{
  "num_hidden_layers": 10,
  "hidden_size": 256,
  "num_attention_heads": 4,
  "num_key_value_heads": 1,
  "head_dim": 64,
  "intermediate_size": 1024,
  "vocab_size": 4096,
  "hidden_act": "gelu",
  "norm": "layernorm",
  "norm_place": "pre",
  "norm_eps": 1e-06,
  "positions": "learned",
  "qk_norm": true,
  "attn_scale": 0.185,
  "bias": "none",
  "tie_word_embeddings": true,
  "parallel_block": true,
  "init": "normal",
  "init_std_qkv": 0.0334,
  "init_std_o": 0.0415,
  "init_std_up": 0.0478,
  "init_std_down": 0.0478,
  "optimizer": "muon_variant",
  "learning_rate": 0.00876,
  "beta1": 0.95,
  "weight_decay": 0.0,
  "lr_head": 0.00726,
  "max_grad_norm": 1.0,
  "warmup_steps": 0,
  "schedule": "wsd",
  "decay_fraction": 1.0,
  "decay_shape": "linear",
  "final_lr_fraction": 0.1,
  "batch_tokens": [16384, 32768, 49152],
  "max_seq_len": 512,
  "doc_mask": true,
  "train_tokens": 151500000,
  "max_steps": 5173,
  "dataset": "wikipedia_en"
}
MLP neurons of a small language model. Each row is named by its layer, matrix (up: input weights) and neuron, and shows model dimensions 32-223. Each number is 128 + 32 x the weight over its row's rms, rounded and kept within 0 to 255. Numbers have three digits each.
Before each neuron's rows, "fires on" lists the tokens most often at its 100 highest values on Wikipedia text that the model never trained on.

fires on: " of", " =\n\n", "out", ")\n\n"
L3.up721:116129123168121199193121141120083167075077154145106157126123186120057114125140147070138109175155119131132065130149122130087150092148126125161103145142098132146151119169114097086142133144085163132145117146125108101138101094142127170067134086083201114111178133111160169163134151125178096137115124104151111138140162077076186059188105128097128127135111160129134132132145141177155127142141112095193136116128175193136164112091097161056096102108153119096161127097123109124156102129154087150096106114106121169089123156119187132174106187133132150129153175044139085117180158087121119186

fires on: " was", " is", "===\n\n", " ==\n\n", "==\n\n", " were"
L4.up269:119158141086093141154177188097160158123140126089155126178125109100181102166101153056120147087133193112124121151111175122159163105173113121107174147079101106148145102080117137168166115142149108226166134109136131135128110145119180127101084147133143085091120135097176123112153170143107121209109105084122169122133132130127153170090103190185086112141053137092159091148118095093055117161199130150098121145110129169131158156123112100069164108116150124081154160095143100173126147102108027076147148148136134190067125172083125129139082056141144115112169108160171103070139121094114103133

fires on: "'s", " and", " place", " who", " A"
L4.up944:127173089122155145189197088125147141162128128103124198122121134148103084140151160125188127123086122178131130130054077128137114093106190127182122088115121156162129025162159149126129099154123170078131130091214089106104069106143152121176149208117114028143135101129202111138138117125112173121093124133144153133134133157109084200110119141160085105153097187113105187045110169175145152140125041092125155108115127125097152116092145083150156120117131135135131159137108124060099128123122157128161126097153066144126113190107155157106105133142144109155118104096126138169145158151100119130

fires on: "ul", " found", " with", " sub", " Ab", "am"
L5.up95:123165104150133159154158086141072092117100093167140140151143133113164135140126111156156154170101093128171123147152102141088199172172151129137141113125111158090092125090147089111097124158139176093111094115133153164154164154121154136158161093086099108129124116118115140182125124098109099160123088088086134114143180136115090123130193160167130137120168112097197106114139087103123155190101148116142072180084080150136146147213110121123132130092147103067099138118139087182106166092169102158126176122122192174100103127127099103044159205162091142140075033137192132122029124121157131134

fires on: "\n\n", " (", ")\n\n", " On", " =\n\n", "ater"
L4.up731:173188168155118134210133107155130126081095117151094102111113141116127119120131134109132110084129164119071088144175159138058187114182129144167068179102098132130104102136108121085081197109102142119172149162066179174121148086101152155186187105173184129112127134136100147132214165121059080120138118064108093132099156141162132153059157185111112130097137126086111184109078130146117096123158086147181124108113155141119121099063139102082103057094100112178145114155121098162149136109140134183117108167127151078148138140062099172149145170115081111147141186140086123121135111087090146164

fires on: "),", " and", ")", " American"
L5.up83:152117164126215081181137079174158052164112123102122085146116164152171083088151145114092130130148162167103111137142188114095074133124166118168129155153121143138170087137170123089064190118161178134123103157035186127146140168062163094134112190109109134139169151172171186129097148163098126101097157118125126134114132111117113132106128109138115114123115104122138145200138056141125076149124104115136111096142167114100154136146187131123095195120180113138073108192157173085159076164108111154078155156150140112164162129144145104101116087129104137127088149116121091155134089132109111157

fires on: " s", " t", "\n\n", " ("
L4.up827:165099140122123139121146108140073131102092158198128109205145164146084106157063144136139160152127108111100127129146146188109165174198136096124053084140120089117146086116123135103127139084152128125180117115146163161137079087143164172149140172135146141103119169091131099115087183132099142074141175075110131137107149148101106154089113155111092112131120097100169155079175104099107141102120150116164098148196133093120146081092197156172117096115143111133151143110113099171085145143143104200140162110107122098129130106116129160182136117141030138046092126158154150113135107112141111205

fires on: "\n\n", "==\n", ")\n\n", "|", "The", " ==\n"
L3.up677:131161107048118095180122123154090078112121093141139112146146132116116101086134154083123144075125086106127175085150218124095110168130133171114160103135115127171148117119088125138101150134120095157087103150128197125125133067105164147122171184072160097137138101040140141145152122171087165154129086182074147089121171141146105068173086135189183184110146155118148099110089089127137132088096129140134177099122147144122144050158136165136168108164155145148159103178113149158062061128117092147126140151138146117215128128129141157134073159116155161142145090108124149073112101142109098154

fires on: " and", ","
L4.up884:160171140187212123116112143163135151099118117129121074157137167115163156133130140144101136132067118129133136135133198097097131156105102131169112178162144170165152219163078161084071129105143155138094124116101123097106114153110148151163135086179120206154113152161180149059137157145055095066186161095152127121090134138155105142122161102115189143053056150106147200184093089111134120130103169143145071066141157102166119098126174153131117120128154097158153113130149135167052157145103121178182125158078135132080120092130128213124106099103120124144183076126104116104110117122132074122

fires on: " |\n", " |", " P"
L5.up68:097101176112111149100131101129159159080069097132182194144130124136143153094140124182082121081084126097093115157102106144064127129150111133130148166127157120153098124152138111123122141098123144131147107156182094154117131146126142109140153154129126111103086122165126140105152160127149097130061147103085125117124112116163087156149104162076109107048159130174179091123122131124134145134076151090173136116083116076133095113197123106138028113127152146084179121155111068182210125137177104108113097120170209121102133111081083118076129134132127120105132160162138157142152139079134070112

fires on: " American", " and", " a", "ist", "American"
L5.up901:159118116096165097157133102133110104138113130151116123102072160114114098048133082147120082146135112130118135140165177129098145161147116110136098094139128154146143090208141076146168080106126156116114125142066150107097145169156108144160093139087144142074181144173148175154072094129128111140175169120133168137102172093133115142131107177128070065129088118110142133124176099191101083117096187084111116105166192122090099108138171165101167126181134098077079143151159125111083124163122090164129189110097157095094197133087131167138121158141164126142173075085101159121154127127137137175

fires on: " |", "|"
L4.up720:122091072104136080076162147145117137115127094118109103154121156122116057101068163119130183117103138118152130143138111129084172129155129145101134136173197145128141146176127165142090103110148145151121135122123149123081107130097139158115131157148171153115145111111170099064107163157142137087142097140134223135115089100119128077200149130064138103127117147142080104102156072151201099126113122110133138087112191080157152173209116067144139079141137136182157194124161140194097114092152146100064176156121161121152157163072135144175140152096065153129106112134130107082145085117121162107

fires on: ":", "0", " Website", " code", " |\n\n"
L4.up862:139173147099143115068069145149194175124156094107166125188146164149082125082120158179150117130114113095156176152112117166099143157159142163143137148163189192167074152143112093115152073169120147184100124138069202149132167150101079150072140118187093113088126140152113146101140115147117139130054156126055172112129105093089062158111105108129086134109094107123172149137105103189094098080111102096135159137115111113145160108135133144096128095117090103107149116107203152146113083135079160148128086118101132181129110124179184095098122145200116059106111128138144134147120112159133140134

fires on: ".\n", " |\n\n", ".\n\n", "\n", ").\n", "\n\n"
L4.up3:122202057119113178161110160149131129147092119150135164101111110159165073127088172103111117114164185070166054155112118129133098089104126140181156191152129146164136126165079091118092130139094120150127139105048133166059100146164135143140185178115157108138098108100105140135107099190082138114166191100123099131152182178187143179140104103120180141151111132152189095099127078098121093116133070083154119133173110093134169128147164144151157067073117134136111121155089104149188138088171116103158106119169084134090122106170142135145187134144125092129064156086135161109060120102086147159

fires on: " on", "\n\n", " against", ")\n\n", " with", " by"
L5.up593:175087057141133094175166085189169193104088114176063121122068104117070168150145101145138154138106122164083182127096069134120131108068158144216122155141185112127179172117139171160108093127090147143139141181154166101143130073089160144151135099136109114137196142156161148098083101111132137126125061120168124098130123118166108154112101091171110126104089133131102100081072156129118182161074127091219120140159097110064108169094107129115064081125117128121163165150166157127102136106148109139130100142150136174082135055112156162099142139132111113198149110075128141164152126076108139091

fires on: " w", " f", " ref", " W", " ret"
L5.up166:095196120137138129180166167137117159128058077111120127173133105126080183203165122159127145123099087120128115139106084104110157168152145138112138125106141088092109121148092141160109059133109115120091108175170203175133196065111132174082092145125125150131163127156167117084142172130087100062141118140136123127136149162094108121177095116164165123142162141129181112124169102116106052177129129191110145171102128109105130123085054116093117085128211137126077077123081178074090110154059080167125164133197107115147110208118187109129145181152118128068147112089091104119102092167110175163

fires on: " at", ":", " age", "'s", " attended", "ased"
L4.up81:099166142093107111074157060092114148139180124168117104135130104156172172117115147070102129131074108110141133178095069107141123128100145117140137078185149066148135117100097113139107180132144145101139174100215103117143110175173113149138089154095135165154110127119176143076095100176176153132069157104102111148085136131177204083109105178136114142136138178119143148186184092051169087156085143117136173135172110178152089194126169105170168092121085136112171120172124126145127154112141109165089085128192148128143109124116091164125125089124159127091114114155174148119194134143165057146

fires on: "\n\n", ")\n\n", " =\n\n", " St", ".S", "-"
L3.up900:151137077162081108088120126131077184164116123131138184181125155120194144123094136145135178139102209116082100147126129156126090149179142117081147147126091113165226104092165111133087174130175179115140188142110154106117147115152151120148150119112133131116104191113172100142179145123162129178133114119063130115135086151119142162099172086134119118070110106121106101068101182143101092142180098105179146094123115116109132090127141068128110099122108125129130141078117124108140106132106095171161106196197164108113170061093112118125181162124143071134148146129178073055150095109098068154

fires on: ")\n", " million", "al", "\n", " ran", "'"
L5.up590:201125128164087079139194123103133130074113168093139127129095143157059174219193114101101085113073155152106076129139107124122138068138123141109129188069122098128108116113139085132084107083154085124160145128151089182086120093151161085138199115135127093102105126104116150069123116111100150140143113104137091138125127085083108164138163138129127144220130150109139076109194137184120148159090126115160171159168157093131167173152124151104120120167159162155124151147177142103076165120168133130154149148071120102162140122126101112110137145105127144099123154157089103114128123100068170080

fires on: " in", " was", ")\n\n", " is"
L4.up390:141139105107155143120116149093137220139124136119125124156142106126193099099112153138142159106060137072110138144162103114138117131145105046165153118131132116156148155123130060140140138168148152200117130126131118094074083104143112114154145117130169112087132104156167157115182127099116094168087175152149157096142103140100157166171090150154121111106091066111159134132192132141067108123125141116117125169049156171196134144085159089085074122106121102131082109164068135120118120094143107109138095170129129157092092135130098099120167050166096003116105136165128160107141126108129079157

fires on: "-", " and", "==", " fl", " Fl", " series"
L3.up912:152214106114158091167197138135097120075108135121145172120142101162130083136106110113101147168151083098112121190161065140092169043080142125174114120099123129100086139102160111147104107116178111079046116183114112152134147136147166119148143095162134143119064109095119161134112118137124157082142135157130156144115138078136139144142143172197108141090089170047056130120067105151151138088112123163114135132103170095163145173117190058145155160090187113103121088065142195153121097156120110119148144141115148149184196117165146121143125090183125106123151118081120187156132148139215119138

fires on: "==", " in", " of", " the", " for", " con"
L3.up269:145153139095137160083138118121120089103094130079086132114149133171179078113137093106189146132083046177122147145077112111055112086131195140108130174148177180167168110145110165190124120130074132129098129167093105181099187118113145110100151146132161132142179082143134136130116121154157106172139158155196105119121110130141162098162129161107116098087138157163132100117089121141137074140121144160084090099154123109148142185113137104056198121080106120163103109165048047203178102100171138162172125161143191195131137103135118164126119113173130117095116100117057145173109143099140163147

fires on: ",", " is", " was"
L3.up711:164120154062093143172177159124165106169103129127132121111107086117124120109139139122183125129091100107151167119139174094107093141154197133062149137110146127155138106139110069185155145045129158141161129172044142105113157177106132121142067157161078166125130061166094067131054145156142109209136083076143147164127137157139061149037070093130143130126076162134126057189106090154087115168178171110123097119117133190152151126111174126184184187122143113076120144157107121153106121131141135091131097172104076148205163166157159182072114094120136124129180165159124165093124138113090129119

fires on: " |\n", "ST", "|", "|---|---|---|---|---|\n", "ke"
L4.up501:091126104103175122155158127140134125055150036110191099116108113083109173104150163171119165099105076105109179116110111157113128145179154085078159128209120160155155148174117145112124115161095109155176155105186100142123177132127152110141122156062145087140126079152167143101164144110151097090095134162146140069118161114160098146129113087102142131075100148135140147109100050139128112070150121081062129165121075127141135124183173112117154105121126153086137128127155089142124130195196115189127082142127161147137150144180106217118080092180088136127100077132150158181159137154164124100

fires on: " acc", ".S", " inc", " Inc", ".\n\n", " by"
L4.up403:180185080122144120137152183074086096082109089096101096132164161112106070144090146130110155105088151089153108130123130109142111152114191109123067114111151110174162119109101139108079119151135123155093167052104143154110157143113137195172083131101066116088142194056145121136108140191172095094126089087106142150147172133107152085101088090085127139079139128151124066127090085112132089068130149172149127171142160138129174149161128172111136126103138174151109127186164126143174077086184070135185097087130168132139182142216150106148107204165157104159142173118127134131108099151085111091

fires on: " |", "|"
L4.up800:072100123139131103151161183144137163083137086134129090158146152122115161091113150167097195113081153078162158139059117123084119082144143129127166093120196076113098157151088101142101094149169131138123149133160114113142174077134146147089121166203159163109131086108090186120083124162115103097105109117108175139092063129135078061197132158099177152096160114121153127125141103108167090099082132100099163095132170080137126091194163106137176046157145158140151132121113035200106136131148125112079129116165201152133120169069140179113111119088066184158157192136120129074120157194168116087

fires on: " as", " by", " where", " that", " their"
L5.up405:143150102140166095076138145135175119153119133109117189146116173136122115164105125077106142154106165175123148156157084103112114108156128117115111119093203098091108114118134141067089122109162147142137066147088174043125055120164122170132103187149133120133110122117199095170078114137159118100136166138059156099112124153066138165161098144161063132109177124125079197181145099143098107115111108169158188120127153068156132124142173153114088132087161119095140104152149178166169094119128115149116193111072141138169114133160112172133089107159087133117140111104141121071191141084099106127

fires on: " ass", "\n\n", ")\n\n", " acc", " Ass", " dist"
L3.up1020:213085092144133197112125102147116139156104150151114187163071069100126141114143139129120123146129165120152110124114140114152100080123115182158172206157143077150124161115169161123182087159146150111111182137115127101099126099073142096073113059079091155160155175168095156107149157093121114168111143107112112132129130068161118161100138177151118182149168092155090091115139100125178138155158126105146075116144117128114159170145083151111112151139146168117113121176190083103106084095068073135191113157100129140106123109133152116101074184149056122165113086086115066106118067075107111117

fires on: ",", " and", " were", "%", " ", ":"
L4.up585:130171106157164136142153121142135076130148108091158133109147121126114104102149179087161093188120160070099158135115174104079120150127111110078143113152122204171095130172138134141110153056125202096121135110053151130041130162118092128154164195147116165138137156141148120102062146133166193170122189077152124132106139153158080116128094096130114124128077156119128136192096135141158079170176141199097095110125141197130134118069152094117130151131108097144078129173134172141117115171133128133116124174090133083144140098120124184113145113159138131115132146089154057158080118123136163124

fires on: " =\n\n", "\n\n", ")\n\n", " by", " becom", " km"
L4.up743:136167083165116054250156187157167173094132147125083171118103079108148073157146167043159136123076102100149136112154180170168122098175078128108139077175126133132163108107174129137064103128141164121147095069152131124123178152040102074121090109128136112137171079124157107126124166175164060123104145132075131150137113140138168118134157142077121117144157135118214129110179151170110071101127063137140173131105106133122156150140061132081142075130129155102129109067184124163169075093152108100128158155106104098108102112130165142146126164204162159156124119133169136146137123114146141159

fires on: " |", ":", ";", " /", " and", ","
L5.up569:098096088237120134160149115078165121141112092122149151128144142124134167095130140135124169097142147147199137138095154138157155096156177123150101118120163144159079132189111191106038144085122108115142123128145135142112113204117174151125146164136151135130121128135123179087061113131090084079155132085167175133097103115138097113122148104136127177071127109154118126105142108119157127200106205114066135099103196079138096094172106107138183080122135130132142100135057134172120119128193110115138141070102177150107150136085195128115090122127121143172150175110154117190113147165152149132

fires on: ".\n\n", "\n\n", ".", "==\n"
L3.up150:145184162114119133159105127134094099136176103084110084088136128161146108108135075150137157102155129082121115130125095135148111142086180154144087126142114136134210179220124138123052145154081118137152101138174169065147137131181157111166101088151142104101137075130095153103123111075119112152065204088162136165097114193154164093174155093083198107105098143124108175125086134081125141132146158122134171155187126134076112141115190144107149102086141146154124133194100111130160139172145098070138146143205140074086078158087165162127106145157130100134124121121183159143125142137108102122

fires on: " he", " American", " (", "American", " Aust"
L4.up4:159140147087172137175118157141161137150039141111096148126098137150167101092128100137140101088131102116076124166132186150149105149140146140174084106157176191105174153163148147159139176122106140108126086114093181139155164157156154128105142117115110180211162134148126080180088138166084097088154123093146098111124144060120128141165121095117133183155186080124104104173202095116087126150074174073139145145162174119120093108090144126135151153115100112152120095131113119169095130146145083194154090132165072098165134135163149142108138131159128144172133073081130170156097095174064146167

fires on: ",", " his", " and", " a", " he", " where"
L4.up218:128191124082180143095130142121168050074147114125091180073175185150116151130170142146113138159154135174133098168176140181126125141156161119159132081103152134137110149144122122170160145090144068137150113146092078114121100166136097159147074166117126147072174118127127158084140088169105125164100126115083180097070188113124124086095112116122102170196138107142096159147127104082167123127104066148134177142163117157033059115105184115127124133105088127118140076119116126170120165101146084096162124117145123077138095123121121172158086188129127148094123180107184071119119103127150180135

fires on: "ed", "ited", "ched", "ted", "ated"
L4.up286:128096137102113167206125146149097131155139150083105173125130088138118064087134111117115152150121114119108140099104152129106096126105157098123133159107134147084108190142105103166117087070155127165159202149038107128171175118103128179191107132163121115149086132114176121167122132140135080109063106150096090108087135074158092157150138078102139099095164189101131135169151167143084145178103112158196154136155122105160141143118156184158095137129143158113198140070128134057119147137110139134133140131171088090164080139067159130159165102206130164072107130083201135094122098124116151113

fires on: ".", ")\n\n", " a", "\n\n", " Area", " is"
L5.up184:172120151115139133161075086113187103127094123181145122149126104109153184135177157129143110135082069092165061133128112164118105099172128163139108149090113106120166081124115078123111182103150156118146125138033149173096120105128118149213158081166126139148074151123095143113110131143139067178189145145052130098111162117095134144102119122106148122165086102128122112119127101187140182095138128114120084087124095193147097146076119175123151100123119172105072140165148102140044158091130081065146147122153124181178192147140150130108108168141131083174132138114127140110156144126140151113

fires on: "==", "\n\n", " –", " kg", " Apps", "In"
L4.up425:130118130147088166072131150156103139123078110099154102086147062108125095119100110107106159122174107179142160144121145201110150121076224112147079119145131130128132081113140160174172153138108178106162094182124054070104121180128074119143070199122173135128151103111161199120163084078100128082162176060142173148135145164108120142131174202144118147136118070122140114111189147114138160114182126085066147161107099134070122171128137171176118148068068082118115097157082129081151088095126166140180119135110155164140136144138140120132091069107178097132142146138170136124108167126119131093

fires on: " (", "th", " End"
L5.up250:129142097171114118198123131132137118084086117115135054107137179122116091159133078119104167135127137122110074178111145126115125158132074118133198119073077121125147092106152127114092127116096093177151084105146146164151116168111168113164075183100175166115089137117153125143163130123121097161144131153119106082111144112103173061150094158139145122099171118103118171070180071140219164158159133091123145147130069144150156165048200186156079168118134139079079157096125140109116082134069114094109094116161140104187111139162104151139113156165082151097126104105079139130139115130136142140

fires on: " and", ",", " on", " to", " or"
L5.up61:159109128119116117208142146194124171135122087134138122146130151155179127109093137125106176161132125130083123101145111101062213182065152163184136166118153166142099173112170173118083134166191137115061090103143154173086158122073143119083188140143130095171127149126102177110114137096139141176121164091167123117155216135111163183140162147096155168128087116097130105108123134150153117165110109117101107088135116108089132097180097150108142116111131071154084075071149128072078137171143153173085104171092139043092129074056141174098059137098103094155120145118159125134120098101182099126

fires on: " that", " as", " the", " v", " her", " d"
L5.up969:159186173101178101096123138127139181084108123150148144172100169101182118174163139121124127121174102125142114159166093106112146104124161100091165137123209179147081105104104076152169106092178097174084103093106120139094130137148121132120112129165135085114138137113126143097121133124163137162138132118120074165159066094132110157169079190127087104108110100122163131124129109160042098148107121165123132078166116098111146144081168143109130083067151091121118129086156164154151108138147112137152128110069104177152164088139155130118112048199145144149169092121088119194151157163144100080

fires on: " re", " con", " prov", " |\n", " in"
L5.up11:091109128031099086141149119154109195135124138103133162166144091137108115140140097171125108116120094141136159158074118108164087083109190181094152094179121143101101130119136141181085152182116128082053143094159100123100150165069154156125171083113129144166054095135092164128154174137168110154129184126126152175119094160122151130105179173100169155104138131178138094105093102144129103109131111110082107148188116082058140124133153080131091051135089155112151107116141075176184120058133134155177158156124120129050115114116046095138140096146116093160137132136135104189170124128104106146

fires on: " |", " (", ",", ";", ".", " from"
L4.up799:150159139160161058085087084126153156144116111163159084188114124152195133108090153088133105109110105076165108144115205077113162145114118159171121145108089174159116107171096091145081075130136167152097207102138098137118103183113084111078134134165091131102128115101133123131118178189120116074168157137135153112128111114130113111109105126089097074079175087096113113218115087175121088138132123108136120086073193096180114105111151145082168137076110150113120178141131162158099124148084139157144123139139161148138132127127154188167137121054176164129150153129161119080195182146108127121

fires on: " |", " ch", "|"
L4.up569:138088084091100096111124119142163089114174114073096131157105127094121108138087118175161167123137170074128121144096105099098057089166165172142124130115148090170157145120100101145140140147156099170096163076162122069088044081091128137135100096097069142142172103110118188171138161149116101120133110112114133084160049161110121128214157150161152168089134155123159149157079117189136166155145102116142128068146133122149119188156155115184162086157118128126175150132118062208178166109085136098129095164150150177088101162127122110057118147117144144086168167147162091038115130146153154101

fires on: ".\n\n", "\n\n", ":\n\n", ")\n\n", " |\n\n"
L4.up156:093173100125147159161128130129133071123167064130156135180147084116064148127119139159101153061130149068081163171154167152159051146078194106136111114144118158157127163134123136085124144134092104132101130123080109113098104137171155104168140180111117159160083176169135176109080120199104077128080089117147132154117144153104140123185088107157119108159109147118124161156107094101176081119120126074117140131143098127177173083109183089120121114073126116165160069123090109153096202147081181050106104128141096123111069082156142194121092125152085077092133111106150140132142130121174139104

fires on: " |", "/s", " and", " cons", "+", " rel"
L4.up450:069175113163101206096147146144143139131187077095194183129121110124109095091110087168176152131085098164140116137096053195159085131112122111128144160097132124122131166111104108128164152112074100081111137106158105071148118137053092144121136160143132183147126126165168114110097137126119116084059184110116106139115085087138134076152147144097118163098085189171165102083148160126119106152125123084076175156133153144188152161103182137121112130114178117128131129206104069121143121101146131114111134138134193113154146173112085129086082177116147114137179104140168098166122167126152142125

fires on: " w", " including", " W", " Website", "|", " include"
L3.up553:120158138122135127177081130127167146123126093145150137148084153099139109173028148202082127099092051133147151167108124123185150085154179149104101141116154190147155176171073144154105180127150127114139120159153143117118187059100090090130175153136051172167114090132097103159147119174110151122130190111094132177091049107138177099139160133118144108110192117167107061057155088097142053083135078207143117121146137123121176087109111074072075106070178125108102086137126099141120140175115192128148120164136126136085102177149132115106147142169105113108149101160124089143066109113121124093

fires on: " |\n", " $", " were", "|", " was", "=="
L3.up305:144124142104072133124163144084140143111151188147114192069116114085147114082130176149179114083144177125110135146122177143101124098130133159123081169122129084097165119090136107134093168094130128115101122128121151078115155170102144125071140146178122102146150107136147084094122136060169194130127163091173128123144124124133108175144116202150153125079075143188207082123022112087099125102134173123059147172088145111108097136121106082101079099149139105086169158099088144167109160085156058112142088118162171139116138109115110204098125090147133119162137079179093185141086085131091162088

fires on: "=", "-", "\n", "'\n", " code", "/"
L3.up536:156120079118160137122084181197181104146103132105144092112075029116112149195128090131094127127085173077098159126138132121149085161115162134155146153140104143133137165114058144112160137081092133148115162124070106164094147156134102140113179165115114074151161110195113130148172104200066163138133129150104121129115085168128224169129172150121141174160154147138132163141067156139141087170105171137096132125128079124085094082147126107092159091103196086090166096155108124084163099094112090166127074095196152097098092144136164131063141100087146104102131151110097129148081143149085126120

fires on: "ers", "er", "ist", "|---|---|---|---|\n", "\n\n", ")\n\n"
L4.up166:121142134139140114196153127154142097139099125115135167170078096087142133086127144104164133090076115148148145125148171121109143137143169133074186107202092177176140137191062111134110164088099164121076029114054153145090140059124131118174185116179128085084150080142150134071115087167132064146129174091126154133112127109097095138168038106146139145080147101112085125131140117155140108146178074172116122145153169110072129112169100130181128115101092160120152168174083101169131131142130146120052087123127156126165166154146099118070152121145123137111138161084131164089147132164067171108

fires on: " as", " is", " was", " are", " called"
L4.up557:106123168044099141121211218111125129165109111084155150150137088196119144130159092092073126082101093130146133206114114077192149117113089087116082110142146100082115151115066162170158113135082093151095136122076192142150132207139160112167129124119121111143123072103156069101170132131111106183056105137125115120129125054123199121134130153147141156156153199170137112126164121077102116126139126091171091129181085090170207193122109104131089125156143113100145142164159130146165126116140053117125075153145136111121122171115151127120135154127101093120101128168172140162110173130134138124

fires on: "\n\n", "==", ")\n\n", "\n"
L3.up911:190155095101150128110139129101170162120125089081208092133122164086173094153120153145156090100145141112184133071170105122098085107100117153131073134143102156096150133080171148192171136156095174140167171112138073135133120089124123105122122069129108101138103176103115118154067107190142124141147109125144087138141111117103152142145150130120128152105124134140081101061136163105129075176095107089149067152110170105089191086119082168083158177129139160131096076189104115100122129127086154135122155176110137110075166114121177126110039130107160145133108142181161091088098117093084117080

fires on: " /", " who", " career", "-"
L3.up353:097217161216145101072151141080146127137100197121078135148141156149089151159147127125075198122110137136150158130121145130122104170180131120142071114109117140132148099083134119151134087064136106180115112164095139143129119166132135161087152161101146085075120215142135202086137117101123157125165112154123149101099115134158135088154109151189081106146102099139117130157130113180118159102122124124142153134130124089125191152144089174125122162170092140135125062172099129122115101170114076144170177146141148161130153160174118184165103009090107139158129108051106134114075118166107121102

fires on: ":", "-"
L4.up213:112149098152129127064173157149165118104193143126186097159107110083149200148064108118154108122132156049122167136158155205116109131187246082141149110171143150167200170115109101223103087099109168146087117090105141099107137134135127114118133151148198129105152149168098155139169137204110103096124124153068106107153130128112096188110083110109079157105122122091133161145129163128138155177133180098099120127124090142135121131126145119073129078156057163103165120136136116098113113098136099113160121176130150124129094127105148158150161106168079127102178138177118111124062095156101102125

fires on: " to", ",", " not", " from", " and"
L5.up710:126143081141162156082117102096156101148165055146129149123099125124109186181136104103121149151107095168115117137155067158166135139166115141183076071106165191133113157142131149126077145112161051176192091143097165152130120065068118174123108136158170127039178124153098184101135125129091116163143150131084194088094075120174094112088123080181105144117126152144127112123142086094121102107075088126169154205134091142134120077115125162084086138161081160117103071132111131128115127135105138082151140135115121086135125147135125182160103167129102140094081163101158100140157160120115096087

fires on: " |\n\n", "\n\n", ")\n\n", " zone"
L3.up748:150163158161173105120079164104091102136117158163126142160127107148166129173160127110087139102113123131151105165149067175126180075177090136176180175083114115110148123149063130104132126125146089135079081143115158157123150111098155096104050144084141156176129142131091120101128116070166100152128129197082098106123141128104141179090110074127109102133124164111094141150147093184145076058167106126150112114131090130144155100180147167131094093155110144157067129055115141121138092102112131120140159080207072153139119114152190137144186153164138087116108156105156117141121106132136103130

fires on: ":", " and", " a", " as", "'s", " the"
L4.up742:132158111100129133100135112157095168103127123099139166096135087150112142119111146045106133123049088161080169161095098168153085107067168166079131110176179093126156158140132124101103136094182178095089138182184130104141110167104148100112089101100148110135115134102138114155134105194085124114086139128082105102123112150171136097132133086109126162070139088181119184157083146090102163160078119125137175175157034074130055155138106094165104085128177171156132111157176171158117162143166088157207138157133152059161104134206118144117138149147131166146155125128089143107150114140125105131

fires on: ".", ":", " /", " it", "-"
L3.up999:142143171181142127146081161122173105134109165127109154083202135111071185155111156140063160146101130152154131108081121158129142102103127107174138084059118128154101098134100172203164140146156096143112107135142165126174151149136076147127148112146133070103151136114094130164124077083133110148192117118092109099114148098112132136130167196134118123076192154147123131170156137150125121119101156161135130104133125101089090140137142156082129077181104102105087133092104107150166138160139083116123191163154124115158127134151185094154210081096126077159141105128084071168122127136091080135

fires on: ",", " was", " |", " =\n\n", " –", " ("
L5.up967:185126150137147191126115175107160103086145124070107155211169139104146110111171164123179140136113074158118134109161138094110149103121115113136138142163149115170088141171129101116074114065148115106173147142088128098050120177137105182099111151186127124124133146189092148154092156132120106128135075111090143141099125114118105094082136124136082129107073042168113170147143121103083084153079169115160137129094101130091128112086136083054072185106084120160126095125112160159119161092065102156215143174111149132106131159129193130108153104137163146145134131124140110178104079080124134180

fires on: "\n", ")\n", ")\n\n", "^{", "\n\n", " •"
L5.up922:151079156093137126171103102152057070107175101128104151149142156097170111104164130084080151118051124074136132112135089170101077093110166123112133138151124101166126141117135082161139170076097116086155141100122135189138134142109065164185087124100156165082101094169135170106102146150099170144119095101142053171149175118012137146127172128097169144152087096199070147102199145159151107080121112105115127188132078190176136121161124125150144055103184090152074132197143102109109126149133143167141120191098082109182127130142142122141123149145109117129129123148104062098167175153120118082